Part of a small language model's weights: RMSNorm before each block, tied embeddings.
MLP neurons of a small language model. Each row is named by its layer, matrix (gate and up: input weights; down: output weights) and neuron, and shows model dimensions 464-719. Each number is 500 + 40 x the weight over its row's rms, rounded and kept within 0 to 999. Numbers have three digits each. A neuron's up and down rows have the sign that makes its largest values positive.
Before each neuron's rows, "fires on" lists the tokens most often at its 100 highest values on Wikipedia text that the model never trained on. A number after a token or word is its count.

fires on: "of " 53, "important " 6, "many " 5, "among " 4, "role " 4, "As " 4
L4.gate1284:484444587375517537524535487538488484484455553512494484499512504517542529480531480480556507492563516474508510502464411501505533584461588445466528520500480516529541465467522520494521528493556525597443432531501491455501539473515550392420458491509549487491571456528558535452507428506401480448486515534508464504445456558454475474551432501512503498531487529489514533467424532506494493501492453467470534471554507497488462511488427510457459487476497525486532530428486541529459461521476475457518558497471458346474511489571517555481477521479528486454487567507485513526517513497477626482504434440541489520518488544504539464474513529446499581510495503539486512522482497549561416588478466484502532413492519471451434503407546414506479606389454483519497532488549527517531534469514467
L4.up1284:523494493501549429508483521494524473555494566601473536513554482509502462471506592491466510541527576487448499481495480465480513543463489533588496475518516516466534487466505542419529519534533490454499487501480551425571569410417515500570515556472490513498521408474451416514478450494396552446513505458485487493465555498492490484582455541518503533405522436527545541513530485519470463488515499478516478495567523471443537508551468478459463526549459516390475482472417506517482499410455506510449470505524514492543461558475463522497525479545444472492514512512534588454468541517481512533557448541466500497459525455559481491472408524498465487500458559537480465489469537491526469488518528540530481470500515505523513501475477525442574529449580470500516519539541548450575540486615512
L4.down1284:502557462527488533516560498490507437426482505581592491480499525480524513366544530515481460547469498560517499491498540501559542472476458455624506424520532568472507494540481508537458535516484478548502495532403436430496545521464404517453480509539510510537544472538468460486529496526488497495503537529558501452534555471520538544542456541487518422507555494486442436489481473599507463528508501492544490503496458503495454547525498482465542538480529473439451438451496525429513514526529525479505598441497479506472474491463524572481546483501540569564532579468533507542492465460409561465543352496491520546474493457462456494566496527516492538566437535527460481466555482468518548552499439577543490456445510461463480489431522543480487501460555509493559429512540588471522522503475518

fires on: "made " 15, "called " 13, "t" 9, "make " 6, "making " 6, "calling " 5
L4.gate363:481544529576439552454489517492506484474485462486488439491501485516521500489440465468546524509486560426510467421546450526515454573522417493541511444581543539569500510549506532461496561495638467474472548550526538493487525451485480528492441464596469472547440399419537499523459481462517507512582526514478495521523514503514436554526481537474516600553479470564464511385448450531535512447456555511458508533483491502508529428490507513518526487492524473479447528423507495516479477593449518483494548482459417483535515481561486532499573498517472485513523485550507566468484543471440540428491515538521536498552522564472445527484488470479526494457483525501565508510519425438495498497530517481483535601488497553443514497462453486510527485513548557479537473501489472486489505517580486
L4.up363:471527495570440556479484514496550431517545476416539428437557445488496495423485571551591533491556508384486480479486562556495520477491497482538525421532479532511476437519504480516443418499513529499500511521546555508454477420455499489427454509599545489529480511502471523479485482437505555547579504529531518531611510488557434513492538476522483457517521549476465469411508482561578455501526536612485540532498550499540546476538538432477541507592541403478488509458478533503444466541487508476472558470501537528521536476542483515461579511434486445509543492566474503485489520530496538469571546495449565459554545583510442468490566504575542530512493505507585554482525424429533614524492505513462535440525522531428512570546519476475584485480491545420469488516484463476476513555557482
L4.down363:510440522561504484500606477533456535420515606462477544550527468525568487519479534572530467497487469486542492423475503486512556552496467473557402473499497458525529465435468501490461448510473497552523523449446546506488543467528453527410419441513534504476509517446550521470559496447466505521557554449493496417489508514479488500514501513524450489504488464499495445599474518526504493459520475577525582513495494567474503498484427482585497573464525487478549545499409538459537465504444546574509469558504492500466521512586533536513500564493553483475479507524484586545546509587567508485539542513489471453562580559558474448500483517452467509510525531484593527477492480406475509470578496482512615478446508475517488534495496463451468511507524482539497481469479455493478557471529449

fires on: "most " 32, "and " 13, "more " 8, "less " 6, ", " 6, "un" 6
L3.gate1148:458456506555457458537409521385516452442439492444503449400499446456486458496459523498543464517467511527481498495512507541446463541534418470475491491505518516551550499551400510475533505480548480471459462525573473446534474564539566488462468511475495448550543475546476456463498506529474441585441513514503497436522568485490587572474554523453578430458461550489493456527558513469469501443498573501449486497531509524459500462547496514582505474532516526534488513529503557545520489527415536495501481518535494533496543474534457472486493593500459540518519459461460501507388476545523514435481483521566541534464534549538514506487476489476484496553482423543513468563487575481462480409492563488513455481451424492516454494468533510478418521523540514464490542488450532447451492436526483
L3.up1148:470494477522437459524458425473474509473522509502495551474513509521451486486439493513567541516447546527502552508524437539465467485493428477533488483478552474506514481470453538519511496473550453477469487466526488433570508446569575403477560462485522522510512500566499490421495493539515462510453480447511473456560488520462505628478526555548528451459485552540502449457586465542470471476543494519473489459540436534522487441498485451579518471579503537507414534459504447531510470534476543427488450498481519545531563466473472458496547532493470530517420507502474501520428514444422508474434516526508473515482541513506559587526474553521534474514525427557447527491467504504463452376470575474550531535537436460471482487479573491515539504451539489492530496477489591520456528442514478
L3.down1148:533413537543442517444454494512422506485490459530519491472460468482471499499508510496486536480480503539545532502483524451488477439459444527515602483514457529493559506494516445536455526460522509561539529449494550398434508525515435485470544496432466431410546497525506467512538522492536504495518479455521503471531452503523480529483455491514505537448452512456489570506517457527510459536433530501484494584407478552497437450532488427492504480531550515478455453478485462521540499509507526531568482518498458442528386478479513521458504467434501502482513519504501487467429499445572479441456545507577532518493510459479435541462472491507508487457523459503537476436541515505468450506452567519469606488476380471440466508534462511585488458459562546492558527494497524466505527512541478

fires on: ", " 41, "and " 25, "to " 10, "until " 6, "-" 4
L4.gate707:469469424497465572526502467556496481498462540449505504465477507480441486508488430474498490509502489505508483448549569481457502541530488569476500504487497544478578530492499429518511511449460496485498467590528481500510492530488526451481393519462512471567467480445486538428562471466465484532568428583410524478520423480453529555534476503518486469497504430448543435508540463520453510519550495480490505550483520484500485483485571544518510482509452488542487471459475517485544503536468474512409511528549478538433564453471486410490506503470483539486447535429462554485471488517425539530479483516457447536524551538404526484511533416421471429470456463501490568463473393486481547504456528543521469520467484430567515541503503493464519536513511542485558433443484486557510440530465519
L4.up707:490457425494555555490455453507486491461469488464430476551448452561481450572436409451477463459483453480461455477555601510459558508544547506500503462508546455515517485649499454496500510434472466459508492546524573448535499514493464512444460457473488483505456420567487564506560495463480544512485531508454565439539438487496503522582549461529530536389500414475618475492486507629565492568502503562515515554474497382518536533527531504480490477506480483520492515471490521545528492512544470461420484509560498485426524520479456468515507500542507474470419471438476594431471532587536485428530574444433466502560504592436485505553520530465563456486405495432532471467546531500536532471443521448482469436493502463446454489510549543509499519520487529491528464486452557503448413514507506
L4.down707:532464551480516526472453476525471524506499500566439540455490470489550582550493506495416456581434464490591404421562497495470524560496490472539527515535495479522490503480457532443495492528464477506512555532537493492507504535463514460498542485499506563531554500456421485521485450473584576495529478470522503499462491481546554555476505510532549455553497502509512515463518497485540454501494534534456505479449522498536486511520479481545563445554537444489448512561441442516471517519506547468483417503415456513515541506438472475523481478495556554454553573540475546558533537521483516487431520531478505490455461553474527454482529535466534537473525585484477385399388462507618525553526467456445565444461535476425459508523508508515468555466490464517389475530509595476488533547532505

fires on: "op" 23, "," 21, "; " 8, "ex " 6, "| " 6
L4.gate1589:595475504538462510533484562535525440554542489439422481493532473465535499508474512576455518482538546399510493513499411511496564513459435514427565519490511493493451505531527443444461536523579501494448561508532507516529481507471439564478507538555508448460531512480414443575442448441468637507433503466465473477506539464488448433478472445617432491495506514478525494482502521488487526507527552439516485501503461512474465502423522505531500495493481447491409495502456576631458498458506429487506451506468423548421476491508501496540503494507476518528484518514517532510519504497479487537492504538498505474548543524463453537500420569488480508475533522605462488473519521541479512502489534477463482570505576423504479537530400525536549501457484482520465500559486547453453492474467541
L4.up1589:598459540498524519517517527470464467514532464555560597504501450496567497495507487513436501484482513480419504531451458515531516476483441552459534501494495504503530423528533479472453509478486562473461504485483450513522463475482475480491526507513557485534552478486502459496486432530548575518532497514441471505588542439463485465462491442434478444526549475477489544430546487521509514458567495553471447481571483473460475473477477511521549462456496527545472535505470518578526428451520458550503507429537492469447505487548510499446570477448554529502458515508425454503511496476491460427512424462472496500466446506510488514501504571415519528484404520511505459485496529525528519508457497551475494513528518551530482493522549479533429472485471483523476509520494501482434517467542489
L4.down1589:487488546512499497435498492481502464485498508474501603475409484517489539459525491526445459504502421513459504460469475570514536496439483433533532382469546523468527497451485460526535518434498432449504547461565469528512493587557451439536492506475538536509474494529499451501504499388481553499492471525456503554408486445489460527514490488505462485532471507448442556513492517460519577491506504522542535515472525469495544540547556570480381442486550434553455528515434421481537537524529491575530577548499465472468459433490483494484511473521528478441510493508512468494446556426565498491521547469516501466523415573556544544490468551476488511581518516477490508518585473512513517468472509524527455483498414484452481562570447488449504437487505502551467506496482411462557406476561509

fires on: "| " 33, ": " 18, "; " 12, "- " 7, "–" 5
L4.gate540:440442510532498515472435497515498534539457463520486531547538562530525492523502424458519453503497460454454481513479511484448482437512464475427461477433424495553510515512373413566575500568442539496465554484538434551491470490502514510553540507583551489488482504456472539476511512468502517509501457542535543477488503513528476513487541411542400548481466518541492440500502471539495510523504536429509437496481502495491521520575504558551401501467419539472522451477461533472436494441463510539544513544533518550465529421455535487521467397488539467462495495500483458563551550538503453546442497573543523457493422495578468471485543519503499433427560575517491474545470354555541464464528497543525465481438451500522477555544536446573482488510523532542448542486479528487553437546473554
L4.up540:497420467516553526544546518527516537510457500515546540501587478543491521494591541538497524504459473508590457554516468478469509429519439526499491415525546517523496519421496413567517470502507563522458602556473404482485484506533524521616529513498556509511507482422527473489443496563516543503562486487475541482525469496499428446507508551498437493466509457492522450549482481459482488501494559468521505498558472477544496593433507460553509543593488507540494471518503437546427568487494529543553457475496463517435479482449596411469505501525523478496503497617470483487498480500502517557432556492552450489498531512448465471487463515469516502507524508428509505532501410453506471460494529512584479579461570519435528476513529503471462493497480466565518504447526497448540515591522570
L4.down540:524492532425493419496511487511507516555450481456487471417472560522533523527604523474512541538495471520481545483528451485473502513532436570547467489469578460545455474446479459551450492466502526516498628465528483496518516507508534485556454514466515486523496474462467484519506440487511509499512450560470476542511421516493501454493500499553464514510467504523508491537551519517515489522558523465431479519561444498537576556416517573577503561473477466484489469577425482501463488448486554567510506520519444510457431487485513448504508505517478534503534517478470541537519430504496550473423513504485502534488519574508472532497464530424511479475576531516511607512477452446536500457532458545534436524558565467440598474464432504516457487496495463474521513466460475581528425541535547

fires on: "| " 57, "made " 12, "makes " 5, "make " 5
L4.gate1307:493422469498473474507520504451532505489514446527493553484495551492575510515401509583492453543434466558467468462513451526477452452500489500574563520476579521544461507484475554522516501514475528543446467531481502475515540565525491556460521498528513445489506420541515516473509517480549476461490556543529489544471560448541525561391584498539429487506457359547449467456526511503581511531473514551480593489483452429513491492492542526530527558505416495552572550514520482498509524546448486487470474524557478542438477554518483441464469521494520491517502454517515466514560511446491458534437533505520500518533544516494494460513458473453539548495505504512524558534508498504540518475524496522509499450492557454444451517524482474438533518543470473545494535475467443484441516435552535
L4.up1307:548573457496535508556526471510492564449562454473558522442500534470544458516455508449499571523556487466563476534474446497464444542508456536529536503487532524559482460472479523509471407517460452528442480476440498513510467559492460440526513498453499486489476553536536571546430528518516489494486540548472508550438478519469497490457554539501517554475478528527519498512495591546525524460498482513536531498489524552546565541486489486540556556480496561509495499529518491541476448521539509459467589495554586523480485476479539424506460487526569509523514568431580514471516467429557471497539569561489433555534490501516545529525491523555543519438532460450545463454452493526504527522547498562486554469512537514497522522415481468392549507431477528526541432506504513461504501508458509
L4.down1307:490562551635524452466590493491485420556446529559484564461528475488519526460461524482496473566511476445493488448463532518491533483445488495553373530446488439514475504522465476501479578584531456496457452505486530521511515444534469525496501489508502496517464481494486532475520455501466530556460491547466480477545485509403533504491477519489477505451500536446487465546479488540573454507474584513532498507435533509506439468479484427558525492460514530500498518491489532527458461574462502577461467519496577488530569544465482512547521504563577459501473529514489438467425453428566516519468549538487488514576527545524505504506497489528535521530511511513552470542533470493488435535524404455498519496577538563490474450529487515456450482503515472501559505488512482497495537486464501

fires on: "| " 71, "; " 21, "(" 4
L3.gate554:561485512476549512509606531454518557519463559544479534488447477495549562512470533565571466510524447468456506494459586612444576463532583477440557448556528475484490489455522534493564563488562540512531485568575506526467521457512526498512518504516434491467533521490472494574533519493514512433518401492433433508513484434487492442481427520525486481442510486525535524574550457493466489534477536503422421551504503449486513509548542522613483531470473470491467478529486571468512476544580484516420532509533537576434508448512518477516481492450520459545453443479524464518535488515531392556470491522442506478472445406498497458482557508467596467498499463462511473451556548515523516506525505495464530522463455419537574499473528466474602541493495469486475442491480508597528494534537559
L3.up554:436438544513408532470542466465491527502531472551527427504576515509513552550453495491488502553479533470519535507501602468525531485522534491476427472560577561425452511458531553473569470460447579478473503507409506467492434475540589521506475551560580539501540601436611468483545524516561488463508480456504491444504418496511551412422555546503469536465516509525606461576592476549468553523510504528548490434504482477542488533457510495492473556490501489483460527495515508478473523501461554543504460537495458505508570484455518500428461519517537520519512543521466458542464468547510458467516480471488502560521436523501469529470506481550560462496442498502451518413496527447521518535485442539498489458503503509559579516502420507445472452520477534570486517570486510514586546545590516
L3.down554:473510548501612552508545435569517518529463362480476477498423540536517462568552438495479510534503452422484561533500503527533501522504529532479483512516576551389474495452448495511539472502489470491471549512499478468513471448490480546570533519489512540533447541547424497491513535496520503467479508520468442514600500556510593478512493519584539525471486507435493481507541512524501485529550575483523406579503490537489583411511469498545492538471537480510485505500474574521470537508504519557539507510497524511470497528481524471548548549580424433483474541464455473526555408573562471522488529459486469581582510468474530489518511502516483486503421521435473479523534458518470471539524395538513453503508521467474534508531457522503535538525480538403506497494560491491511463482551482

fires on: "and " 37, ", " 20, "-" 17, "\" " 4, "al" 4
L3.gate784:496563471525528465533605463495495570456437539427523515502468525533516526449500550489515476494452521469512581421458591482411435494527506572462456529506516537499468520490455523469473531529496522497406517547530470528447496531458484501459494493491501435540443478423476489538517504453441481518452534629473408530490477522440469551572520469510583589523439496514541450541553508504418492529523574495476493465467502508484556451582492598552492425499493537542462464563548491519477492566497527479488506529569517453425572499533532496524553462462469570515514497466535528464478517501502547474456569514416511550499472519529462525473495446503486497491532448516479565537562558465524548487561570512517455555486465439524509446529503474548406455530478509523491506515492563496412529458585478
L3.up784:467506469489517428519534485521502565484531480454470544511503496502577511415500509471533483446518435455481492472542479462557493444516534484424512438563499538496472486532516518442424550467469495549495552545452485481505448492522488553449488500544503433513538441503554559555488511447470573447564456470502524519545489524494480515516412508469571550456520477483485451419503471477496497533585566470517527488620447490487570508512466505520501548542505507397444478559457440419552488518518435433538460491521437506448532516543468457540564512552502563509473463489573470440511434538507500410566490502471473528481435501541557456525521539507516522538493473462472525486543418433458507443473519549498530533519509439472544508483597492451495499481504449518487449507428467550428443492593482
L3.down784:514436497484483520492514502516473524450445455461479437531467454539497444530516523435417435482515501428503507451507535503387490552553541465430526518536486582537491494516452495494548545496486461541503473543524381475457492506504433525494429506505497475514512480523427480483586537455467443486524512496522527479519463524487453568527599513442515508547519537521567419532478470537454416503504533526460520520528548471463588510535517491535493446466522521480510572465484489506521491503532510478509536515553549582517507529366495566489523553483475498488488552446448509509539511510473493409511462600543503534463509542475413540494469562442477477507488512501488438508499518492508453616495546427462473543460450413537569506497466532508462510532521477447539481458552634505443546546486492

fires on: "of " 24, "and " 14, "among " 12, "young " 11
L3.gate1486:516489479412442519473493481437449464524518606535578491508454503549415479500561476482520548507506485403502466534543500525615517546539509434467491446528542473552490512475488575511538533533460500562489511528501500530533467512422536467586511552546514518502555520559579548474509502519507486469422446537581542512544510570456505510485511534473531513465532528467490485494547486546466491447454464511473494437538494544539453464499454563476497467486506504446506455469448517457539446502499523423502496485564497508538537533543566488467470502448505536457518536505506485473503550512481484522495535492492573500464525504472523591477467512489515527480490474558502475551461470451468446588503439465504523518443471427489412492523520477477533496518539514559438511508490476509506451474534478
L3.up1486:570540399508519498531565520495476482490545490513526467429478516405494415486548480530408458425540527445496555488450402545507488517491538540491463502463445505503451494538541542526532493441453546551548537511516429448544456553474519473445458525483482488498454464461487478482466529530538481567506551460537444507468508538463391514530481485524464508513575547487427450460472458469480522520522513573521498518477503403483559504512487526541587456495540397465644455501430472490510499495523474470468506477546449524534541483505463483563545501474579527464470503521491516523572486527411521410508446451474581497543530448519472489542466475515481500482573493523476523441451558515515571450560507506484515519512493493445556521518521487468496475520584506441451499519462553580502520573555502
L3.down1486:510523470622396539508501466513500458521451527530503545515484471507498498522538476473507509590419549509473394498459540551463551482418495470497547525515534500488454543429544423533522533510502471518514536517495446487488488434493489479572547544521547536509507479566444487439548537491560475502463489460470537542563524452515474467448497541535509492504593554492503516482530525521461542506519452483508468488524490490482410491520456473559502484503519469434441461465508471466463500411542499498523597458490533426483473516467491511529538434548440430487489479497524516513545510514527511551474525519543502478458510587470476548493508557499463537497498552465462570478416579528476507514482473483476502476484454441510459487504481458506484523606589584458556489459537521455491504563508527

fires on: "| " 33, "/ " 16, "; " 9, ", " 8, "00 " 7, "Final " 6
L4.gate1418:458532481476507479492544461411500515463563517463486498515483528489470518473487601494475483514491504508497538507431459504516528524481510534503552489469404481499527516447521564523494489560476500454467450366490533516522511489509414549462545493494451506510558495471521458423437427534420515471451568480489506502471506528503513490546567628489533565534500544510444422544470569547562460432455533490599452529468517555537441540510534533377534569449539485495472561474555481550587525452555504548535533475500491487535504477492426549558526507500543521463508536465582423497516579514492482504457450520526439484484544510553456552471452487536485436503466458516526549480535524524472523515458477508462539562528503460542526478530474461547537520492491558477500456482495511495458469489508458
L4.up1418:511582476539493533585497483477459530494469498569515513457492491452511564463501560581528449514538501578511488425446475527450526535534500475467557588535501530464482432512472511532542474544503530480497449485528463581562524490520433443491553525467491491563527476488541404441450452518452558445509546486482516481495494515432497471500517574473522531551533493450460528535535478523548511434583497544528446523482506449548527463524493528405464516490502583440540476459429511480525541437497468534529462524582448486524524488492428523526571446478505486572572570438549457424532558532542466533524507536493488460569460422512507498415511436524419439530488468450560488506565516438527448454505427544467533470540512465529530521502494480504476481489550540499498532452464514457522547479572468
L4.down1418:413519527449477559498477462514500569453546517556568595440438478538468514523509545507522534543598531446484580425580439553440498536415468486508513537475461481445452520450477518421450500467481548562522418546476414467531537562534380530519507494462510465541519547497492482458484491480512503493485461552470452541511534473549418517526529507486548500510490449491480503542472490549509450415475515462536523523488486489507520538474551441501538415549510554471565529484452506507524561424550497474550462615469507477490566508463506454363494488538488500568434484517570553484540507451507549425580518510506508425549511541473518459466531431585484523498554510510592504489537487447497483460526502573550467504471470450533549531514417447476530506503553412480496515448503449548525495508602453

fires on: "there " 18, "Cam" 12, "There " 9, "Mam" 7, "led " 5, "either " 5
L4.gate771:478459481516451494462482494457497548464500547446531448512443534573508477498547477483532506524509446472550469576494463386545466568448542575461508450510499504424538451412480504515570494490565526514471512589538553543539466498469434539437522487480519447439474509505564491556513485543512402537510423497470573513547567531499538488501520521518562483486487475479490489526504529539447511510512503526503537471411520496463500458492500536542550514489498556524478460549528472477517508417527524497507468508534459483520487477482472597535464541413490516562501452453464509551537493502520408465443461460461528529444448576530458475458558489584544467440544467478540479491485512513451532589535511527522489496501538539481535531398393434496499495522510542522537484472513487450465520513486515
L4.up771:479538458539587478474532504539524533503511507548519451453542618528493481506514474423480477467474545569503535486484590522475465584448502523505532536532482536533493524458461568573523537461551524456465468495470508490469541464495461491485502492464481519497445493498435442514508498491532453535541542519479504550469462462490540541420471482502413517532615530477471536509526531535539487440454489430484533574541498501489555522464487433504549443489491508574513591557477502551475589464458522412513510431478475471433516428523566511487517457421469522549431505534468500487474500512488494472548497474513513473520484423517447530532534466513430460474467455557540489547538469473445526555434432494535501468469579528497516500482510488526449506465563474509465491488420532509524496457487530
L4.down771:489447514628512468496478491466478525558483505427516442438456418470471532504492450421427542507504495513516457515530458452421550519451477469503531461493526538504596499467516521589479525520506489466498510478497473505564580426472487519546539518500569537491522543546514467432446596507549478467461478468450462514552577485471476496459484464550580468494537487465515508472496512540514495555533507462545458583471610482563585493513462522546385493459484551550497521425509452469468508535525458505550527483542505603501533560523378469535545531409506513454499487459556466537477511469461540498476496569577459477533524475481454523485501460499517534541423482495521556519491469533466493483472532501483451510465528436507533490521432593495437479567503488539501573478480422449545531553527519

fires on: "| " 58, "; " 23, "(" 9
L4.gate1517:505535501489497499461447485569531534526539418514481497527474500509606427520469478467520450475483526420494476456451485507504540425489499513394528554536471546466493510492488484471561440553499514427421513548498491467562576515512508546574468533507497553430468517440492482500565556487469514509439382439550461490476472514515535509463508542583529467489525494544503530493534514511516500500477526507529338526555515614474544511466520577538458501510431537508475504500496496497483408425593557524471490548415484449448506473475505489443542480548493460439552516493526431462547465488492471510483587459511535556488493424522514487511510422499517524472525462539488503577541469473474544530644471493413567488428563487534511498555527509488486538484498518530505490462480517455493540507520489
L4.up1517:510528513562536453462505516568459517536488435454462445474515555465516486514461464437579453437482497428579469535440590545457522513427482554470504481535536467405474497461526481533432522505572547509510535510501489533499518511493436508530519529482504490486467463437509498547482551483512478458497488462544572512454426529496492472513472507479451455464576501556430520419479445462553554504529449481468489517538534496472414519483502490512507458502530479475493491522486501462551533495523543447578490515417488472537578495515562506494477491411479570380508496484492500526448475483456484517488484510505520456521432443412499516479537538529520471513539603485495493537515577493493503457561496520477456443479465523500546464532486489469511510540515461518514528499488462526505495515488479
L4.down1517:447534485489513451497521490510521487483518423504454543522502490484532479539510471504479400491485481485549523546530516479505479385546526556490486528506473485516413452499559508576533426513521554531492535552439506461523539508481459474503519591549547515542521472493453524516479433574482529549511465531506485565577548498471446452537471505477437511582509500538572456425514541539533469519520562499481523570550480530468472522460570576543438544415477490473520445566535502470505526522493461523574502422481480506503464465544518542485451448496420517518480534464443506491513524585410477425472415542518512455493533519500498524537616566487480549517596476506505522449502525511552478484559494510438523456525459522526472441481527444579492553504529505512445460499475543524491438459457566

fires on: "W" 60, "to " 11, "\"" 6, "Š" 4
L3.gate1271:498499476514527452532486541551434468511464459441463513531474532441440500514508416417437451534487447485475550463519474490406546439372521490497560481568522490503469513502484517445459555504481552515449500494468510529508519506549497542467472452481473514484491528506487495541451543557555485453495507524533516474542510373564486545481446532598488554508465511447485516448505493468524542525472507448483477583497528501459412448517480486474445562465484544526599531420535473525467439511478535564476510533473519481561476525471562471535494479510405493534470485522542508566531458484496588430428587493480537451451519505543504541473547566524479466499489462545482509505408510401525476480429519512454496483493530486472488520505420513499557525529476518503508480437556553439507478506453546
L3.up1271:531425480509473509518514453519532507478487423518543454505501504491424531522518477472443537523461483455497516466473504410450545522426548476505535488481556505491537515513508515519459470504539552456504497489488489525497546520554521520511531454406521432525477450453543466447400501539447474478550584473467458480574450413543422439535453523459533522555489506505513499437548477533564475544563575495451542520483488500532486463503510535561471527450488583469544527524549462591508517522491571560444503539474498545535511484500534481562580427504487443460472414491551456549510492437457543458498515493452542517487461524560491491498513420477498391555504474600498470457557564489517492523434517470508503491566487486478421407473539493510589545488478519471481564483539496537487456498504523
L3.down1271:411546581607499514582464580481447416477454513488472522535454476451450522522454482471568552481481533464495482503489488512474459467496465465587494554522451500508432531493557513416513478532430526399472556444496587471426507524481523489516537531467479477486533477476464470503542491512518522519487489502560541466548489505604430508515506553489465502491443510515538561457517467509478449593556530532494502565474429480483455458473549396508509506465486464477528524472500531532502540578476485451462480517454519507522442455490552524523568465504519443598536482492480435550436519485514399505491501522543408469452502504510512532536556516515460505567503392455536464551456536451516496466476477503471510538547566493522460507458531483484491466509517501517436501474536469485536514539432538

fires on: "id" 20, "/ " 17, "same " 5, "up " 5, "small " 4
L3.gate285:458415464493532516516489518501464473524505518477487480507496475533483466445572563475481479523487470577537548484566482528470508484458471473551492486531491509471507480526574485526579513486465530466494508442560499423497416513457490470539570534514533539527507564523511474490478455542507501452499437515534560467496516472426461455496455540460493406487484465435436489450497535499492482565515437523514515537518494521534620499467502502441524444498532443500474527496469463528499505501499442556479507590420519459506557488511493491493501545551519533476550468526545515518514480530523500453529552499520469422401495483508497511476493482533488447492506494519422563514582526459499531528484607437522560492549539468549409507504474493457553545484498532494459544492620509535549499470465488
L3.up285:498514466472556426505556497453460549403523564510490537525553430475549496503568506487486519547527531530524477511538482490460491467468555507565536482576426546508501467551472471491489448565509501452478514526480514541545417531495561486515514552546516429538514467554546520464510457525532472547431429468524450469489507553503491437488455508493556496505525494463487546553523554461588553440499480543446484454476493461523548530505516489461536414528467511517475500493465498563496462453435492483461519547551470509503467470539535478501524448467517539449513557527439504604473470520545518510538525514519474526506516527453543466547518562587513509521448464576507491480578507493558460502474492492513461488488550539514516511561494527541540446392423546516457532477528474519525473535515487
L3.down285:432590481542495502459531440544479475444444496596509498442513479469450554461539484524487472570520558554500482492530571506404511528457496505526486563552585471521519543518421536481503558580502454457573531465472485540492532509567499488502558506475535482532475475474534577543485507496554499476446553558478481506565507493453493530498528638496556493486451404504523502523467460470477509463596470518549496559513549513448504508466551476442440478541499542529493560518543509518537524496471465505505498493491531483532553487519504466426397538549540505489498519504482445489476480488518437552470455557450485552460545551533505475511467583509487490547432534438492536435550545444550434494532519537570451499477455481543410483539503462441456495532471497508481525405533544494521499544568541

fires on: "| " 48, " " 16, ": " 12, "; " 7, "(" 6
L4.gate957:465412392546533538465514501561493484491473515507525554466517451480628482484530460495499474499500488524521433526489529517482480480547513452427554518471491485515513493541479466405427511530507524421491525465527471493505503457521503567508434539484453515428616451481522502522553536518450557548399530439544607442484506500516590434507549472587445459539478584489527539529535499548489529449456448505544475509469519550468534524530499463513424531498458461542407513501495505501523506453481510506452482487473509502478557478500531476489565486490518535509471529487480514500527528517490517566465487490524505501476464477527519511490532544461529515525494552465534427514481516493486500458467601486530464518474553497600536455568566480472542516527570466517550605448425469470560447509536491
L4.up957:427473526471549572522507422533468514461469574491495589508504562511516518461525509465494502504438519477412558479472555479464502521538442492469556509520480528471494453491511464474426472497490556526490496481494476530522523561569462534552542566492458439513551512414539426538519495476472437461479450512511500489541474563478510494580413488537512533522524524639548536515494452582483546508523465490468458449369474629441450492520496508507454590522449571513479493539458542457469496521536527487531504559522504480528594493563572554446579468526505511484538430548448505515519509515491466583485527479484586502553552470516429517510477495500497524538473584432451491535453492434444442520506546527482451523454525468491488485517486572467541465531428542497543485534528484464516459468517518
L4.down957:529499469486512440496541546467514522423531479474523517479471519467463447482529545384467537499522562457546495552521348470511532440533486515427491515457545534484487453475527466546511482481505615529492564420525523434480516514509403522485486485507485574551492557456483488496521568443492460526484571468499503555544513532459444565474483468573412542453469517499528471466538475471459528549535571475461530518475484561546510515426531501514527476510444512453485496565475571498509584537545507523520481481527571529475488529541498421477500578516532524472457503446513525541565477485508497514466467460471485447514505502482515489533505549527599514442479495558511465503464534524560525491472443523554547472523534506529568421451462486534532498506580488561481515496560502532513488558536547

fires on: ", " 44, "and " 10, "to " 8, "\" " 7
L3.gate1398:508511450520493491499552462498516557445490522436496533480541501512514440476424531471569462514518559489551607488430546512606534488468510476441462461484504524532466469556538559500502516494563462512448537510476430459483530477584511582454514472530508386458473550456446489458501545558552473467481589535507501534498482489457531441575436501594626452483474493524520482498522514495382515478464574517472537535480495506515560503595481561558526463533474439433507488557544500485561517524467514491469588414521549513565473525495493504540491498531543499500511463479504470453484399602514558474546483468467451476504518505527509558437510528504620484509459532544512487512514530481444541464518514532522470489513583505481516426501506554509516509517501468466514533506471543562475506483502447
L3.up1398:536520460420507501506455506479464522419555564489507488515483491443531544439452478500500504462519475508503575468441526518431485493509448513505550549571478545575479433490418533521467534606502478470483524509500445499512525596500502507434471450502458510572548527447511515481442528392420503465487592525492494501578491529462533496586501538542455456413471421528450511488510456482451590535484504528476536527469456554489438406508476524512491513508479522518559530447575483497516478536480486546506515522539478448514455450515468509609561487488534601514509480462446540442447563500439465381490501603486477483487466538525514553546548544516511481523438462438466482560498583528530499408498502567442477452462478516471519458500501501475552567499486466500495473500483551532443478537469506
L3.down1398:466505509526420500475532468483417460566426508494510482490490415533511502533517516576420454446535532477477542553505540493389395504528450520553484533480596544530510520538479434434502494556482556518501505461490473570488430457526427528487493551506479512456489477508457460490560440442514469516447513495443496551509517461478521497490514534496477548503445463460481536481416520481519474511495410546517475472452533546471459541468520474521559444487573476610530557548518512467521470544480481545484480547421593465508516492489588455478498418431481534489483525472566523531496546525511450484461549505509480518549518549532519526487427480478483454499479487377494552519518544515428534491448548477572573567440441483490442510479515489539516571454560459487478503543424436550578525462438535